From a checkpoint of a small transformer trained on Wikipedia.
Size: MLP 512 GeGLU, vocabulary 965, 5.88M parameters.
Architecture: RMSNorm before each block, rotary positions, no biases in attention or MLP, tied embeddings.
Training: a variant of Adam for these matrices, 245M tokens.
MLP neurons of a small language model. Each row is named by its layer, matrix (down: output weights) and neuron, and shows model dimensions 0-191. Each number is 128 + 24 x the weight over its row's rms, rounded and kept within 0 to 255. Numbers have three digits each. A neuron's up and down rows have the sign that makes its largest values positive.
Before each neuron's rows, "fires before" lists the tokens most often just after its 100 highest values on Wikipedia text that the model never trained on.

fires before: "ure", "ur", " and", "iv", " with"
L8.down4:139115133150120173139106130103125082099126139114130132108107134117148103120083146098150154122139150119095159112122135144115129108156151169132112126119133132111129128105135144173102155140150081100152114069152162163141140124133126150102109201116127157090132175150121098137136145134152107141127091145121132184138145138096130107147154130125134117087145176112157146133101123125147086106147098148119131120122102129137083118171112148125135095077091166134098151099144111135124139127116149061133115118138115161091127098190131108152147138158174112111092089158127135112174129151118114111

fires before: "al", "k", "as", "ague", "ity"
L7.down51:141140170147160140125137092166109115098093091124134131080103109104123119132121142125104141117108135106145089112111148134157123149187135143112091110117136142125147135159125111138082114091110137079090125120150126113127144140151162169093132148109079143171081155124128064091096116124147147108138103130105132090093158117143100099162098093117131114130120175130095120144117137136146102144156124158078114103128113123156154096084135128110185132134125149151125120106109122106140111113164152093120131111092118103100190101122155086086122110144120129098152135110150124115114120146162143125

fires before: "er", "ge", "g"
L7.down30:096096114155137172114138092139109119161108128159110111125125120114126135104156123106150098160113114148130138149125134128104151135125124102142118105133147086160147136129178131171162102132161150087111137134140188120105111101121144126119126185153116124154142126152116144124155096131143140144126128098162141136116137117173142119138107136116139168104125161172113129055115124131136146143138149138121116173106060101114134119165096145120106173144134091149117186170131140122125126105146128098162151111152109144139115130135152143111173077160130111124109173169088091086143082117106109102

fires before: "inal", "ased", "ase", "he", "g", "ade"
L2.down374:129141122166165141121140111106141076132141132123115101164131118162147152060126113099145149155132130124115134107080100161146108128148138159157157106192111087122143120109151163114084111124116130126140148128120131118181154084134181102092164120169174188113115078130120136102103103130129138159134159115133159095102124120117154120130126127107127095075115113122128109096098143135128177151120102120130110128104141126117142079107113120123176139088118131146113123151090130116129138102118156125131133129119123133169129132083086139122113115098168125139118154131105091131139112179153112091

fires before: "ist", "ad", "is", "in", "ince"
L2.down176:116143141155149144139125154140159110160170100142151139141122131124125102103119121128142116160089155117106145164132150085128126140133125111107138177101122137173154122106165100134159158151121151144163160146149155113179136134159136122154122107088066165132152143141167187173170104090140122099155132110096106152132122168174153154136147115112118120160115113089136121114120118095150174103111121145090087118103162089112102148111124125130120086130133137106099122131110119138152148127114182117126151123110139140159118109168144100131137148080139090124169095106131137177116153151137141118

fires before: "9", ".", " on", "g"
L8.down21:130120177101108094115091121131118105135111113118125118146097154096099109159165140119077070113131093094129123119098122108118138134104136133094108134111135108100132130114152154125128112142141161146137171113171112111117131123146154138097130160129175127166161104113127152148141120117169097129142093151126152155147107118131092094141148095095135124089110117167162125144092161145124112136149105146160175140128130136099111118105077084131086143106108145113175097104161121145110134132169135122088133150129147140135113087136134158144137157115144136102137152116120143113106191138107055076

fires before: "-", "A", " /", "C", " "
L7.down150:115137154123131103149136095165132125142117132099145105161142126131120139095121112115104118141139151124142121152147159176152117127116130159135122134109106117167086146095104100115117167132116139100112068168145123097119142106128147146129123116112094119149135119137105177150124122115083136140073113114090101109144116074139183138121142128103154129141132131115143116122121146094163181101151072074133097113150151100153079138147132166047144123116129134128137127184141118115126129138127158134137180124126100133141150173099144167145087134147149117152121135158088127165136148118082120109

fires before: "s", "or", "ts", "re", "a", "resent"
L7.down46:116155116098130136117160159124088138134122121100164117137102091134136114118092134148137125152157140145145118125125100129140149117130159141135125145130148173132117118143116177096096115144120121150104143181101154109122138105100125134150142151119147119119066148104166130092120144134125090107155160138099109158123133128178133106103080114136120147146130135168138078105102138119123117092147175113094112147116176126178123147127149083139139157116121114119140158121106143132117182051099072089127166145128127166116142152112125134069090135182149131099170138136144113134147142122128113151

fires before: "un", "and", "iss", "it", "on", "em"
L7.down316:134127163081141130114116170151157156115141134112062084121164127108107117134150151101126121149152134122165115126133160101122161070154144133105119093103120162171132115118114133096136138097079157129125144109137112124167147118159107149147121139183098121152138091124125146130137139122147158123142107161131070135129137170118112124147127116143124130090099101115105109120133148109099159098151083095106135089123119114132145084092081110138109145105137153133120169113099122130126112115150144192149105088154158119113117125114137146104133114137148156128098131143136125161107148139039109151

fires before: " ", "ip", "ag", "ions", " Y", "p"
L7.down106:137163078115142109137125165170136143070105134106069106118078144109112128101140106082112120110153141159138125131138112129144096106193129079141167148127118140170169100129148141102092141139141158104123115116128121146152133090150174122124160127135126100163116102132151136120127144119120149118153127103148102085126141124140102111155137108156098157113133086083103144152130132085099109116142149123107122134091136156104132144138120135122128162126144109127087128068149177146135111140109091100134105116167147123141156119115132149164087134105171144144117127075135112141158094151170148117

fires before: "ber", " of", "-", "b", "ed", "land"
L2.down434:162109090103115139111111085117137109113140145110137094160095089110101101084127149098132101137139118091125156107115141121111103116146184124136124118111150111134149123116169119102144139168158145156118165116143147128128156131127158097101159118140098142113140101154160154127164111160139171150190137136134151130148100147072129113112135090144124118124146161107138143158101110126131131119078082140090145080137104165127157131133097099110126118130108151121146087137089128153100127109112144161149148080098113123110118100155102174139158125105184133057120130140113140137149139133149129091

fires before: "p", "ag", "port", " ", "m", "as"
L2.down499:124185123073142135129149085134089109105127183138150126116128114131129154126125156113145116123138121151137119142107150109078120089130108117120110132117128142123146100111156129108084139143105131077102089124122112107151124133112109156120131118151149131135117114113151136084173131157150128099105085116110123156167121163153109113140134145129111128160119092168104169094121147140165122101104144145164140118139091123155136128095125161136173120071169160103219111159096122094156099127122106132150140126101090098171118108152114110145098129115146161109086111154150134121108117113161147144

fires before: " that", " the", " to", " he", " it", "t"
L8.down90:161118133153158099148113119101118154111116181105126094125112145149097127133122106104160101095131130163152160131108155141155136127140157135116154145166167133140103155133123142125135125119162136142153163104126176137134141126126124162114092189137140119104104118115163160120186124118146170125087141127105110131118093134104156152135125130136126178137157156159123088185126105111115151140125146163092070118157094121115120101106098143142158162168156114142154130117119183112131140163167086150149132095149115131126121131149132105149149093129165159099131160170156144126136110159074134119

fires before: "ion", "el", "ern", "im", "ard", "ul"
L7.down257:098141095156143109129065132155125101135101165118116108107106114110146131103083099162134127161128124099151097110101179168151154113149119164108103135124127090109089145101094109154114184112124132157085114114143176126124124109135114143159108173169142147095100152127113149157154129111125101151127121149094132074095131161107178129123112161114139107064170145170136128108145130093083180106150131156138124128087149126133152137129164127132129138108110149135119121125138087137107097144122124119132119143110084117130154134130164123123115111130164138132130116142140099109172116127152168157

fires before: " The", " It", " Th", " In", " A"
L8.down303:135112076120154181141109126134119136105139154106160143092146120111127121138108121093119125139096124074106187125078139129144153124138128111070137122141170137116138145154084142125125133123129147148125142132136135077136102161122130159094108118137173095110171136144106147170141118125113172086119168145121144129126124139051130152121121132129101122102135149116143107134111125109115148192132154113118128090106153149144107162128125159138119159168122132123127162069117139160102130112110096166153133136127156153134116114159115105186116146151107169131106143117107176120118145115107095082

fires before: "al", "age", "ild", "id", "il", "over"
L6.down37:142103127140101115154099123071115125113122085152156099132130120160140141096149102085114117141128113148121166123144107162143131097187112136118155169143119115129137115102123114080124143119144132111094132137141132136110105095115104090130126131101170096062112142142151092122101178155100151131165128125114119145165153121124177111115147089104127131112123130155153110170148097148076097128146143142141133113094093078117130132122168159067097149173160137139136131137138160140129121095156103092158145082183142118136112140162096109143137140121135125151120141139143159100143141156157135134

fires before: ".", " |", "–", "″"
L2.down228:118111147144152142135112136121108158159130134125137138153110136121102138108128141122093127122125122136100138154107097099126091152123155100083144156100115140113186100174120172118105119143130117120145094109167137122138146129142121126095152144150135109136133126146139151092106134138092067134121143140147175139102114130124170185125126146152147123143111159132118105143129187112157172186123146063068168134133084144134137122127136130113079138143087123109111094129156139148118110120103134108161085120139144139182119154135118140197134145140063153140141106104147109139137145102121151107

fires before: "u", " to", "ual", "ue"
L8.down354:121131094154083078142128081085132194134123124107131144151149106161128097092127169077121138099123171101110130117162101127169131111104123143134113144136119126093125133154142150118150129114146126119186110126138123102118143122127084092161135139126120108100132139123159104143119156127143140129169133150158106110097093153117150110102167183169090100105124150116116094118126160099123137115109112098115107145140141128128142139148144105128118117106092163106063125125141144154165106136105153125104161133174152121169124139139106092126156128151121152115076098151112191144119102141130141158

fires before: " ", " (", " A", "ak"
L2.down457:128107166081116120111128137146145147164135145097098139114118111176127114141163148096118157161116135125127102109111175127137149120129132128123135118156168111145126144136107103152143148087160131097110125141151121128173102142129133117133141122121125105157142132119171137116121086140154115149154140132152130118146106132130163072139145135127131112105127177143181104138117150110135102065084096137142083105155150093135073135120115142133080135162097138141054146105179151123148125122153130157120121169158106129124150149126157112087081107134137122119169169082118133149131166101125113178

fires before: "ad", "are", "e", "art", "ing", "ar"
L2.down398:146126161076105094121143090154112152182142143074126140159100133140124114089149181105116137171170129130132103112124147084105113146157127172135106111125120106114111139134154124106147107123106111098140135122130123176112148078137124103135121149186129096138134147181084139134153123137157155107146144119116137114110171162114089141143118107130142124152167128107115136132107084141129167108127104127076098132125104060129160116124117129148119109177158159122166141146119102104116151114146108145157162112164140153136129126105161152139116125133158169100125133080129151132154168112106141120

fires before: "ack", "ock", "u", "ass", "ue", "o"
L6.down359:142122108144121125113152112119126116133087131149147129118107123079128081086082101141109135137163119107165124163123122114101139114095168146124163125130172093104150101115151148095109127108118133114147134121129108132108070114099098144116115131162094131122141077155124070093142130124137103137100153124076111091118121155111112147153148124126145133132138126094106101109155121148133118133130108076067110126109143086156099098101159087128143123126083093151130130125146103126144156139116144081087164123127147126138073131184114144088133131128095096113113078108108112139142102151145095159

fires before: "-", "The", "m", "A", "===", "S"
L7.down193:129105097087140093125080101105137118135134123133137087140109125107134132131121147146159131131112162081096118164169208141128108107153116128159134139144150112131125139148123105117076140133127119162147173131107123120161127094125146158142121129140170149105178107173106114090110114095137133124128126128121113046147118143111123070108138132113118154119118137110122114156138134133121105115120087106098119112174111139150146195105166097142140124091117146134104096123138108127127143153113142131096198140114127141124120116126149143148081150125169137144134144084142143103142107136091075128

fires before: "i", "ed", "ion", "ely", "ous"
L6.down423:153122150167115138154135124149141123108125111150144114102104154156119097120132134116133145125149123165099176132178119099130126092165139119151099131136094097128102135145148111108136138128120134112150124115105149115110130099131113143176112145095132134121095127136150129161175156121083149102100131108097139146138148128104145144105086152129110115141153087134092126141099087079102134111138104157200100133115125209152102119143183127130126106099113121133156156176112115124143130105156163144116138106149149122097128121114095090161196117089091154139082118159152142138153154121150131146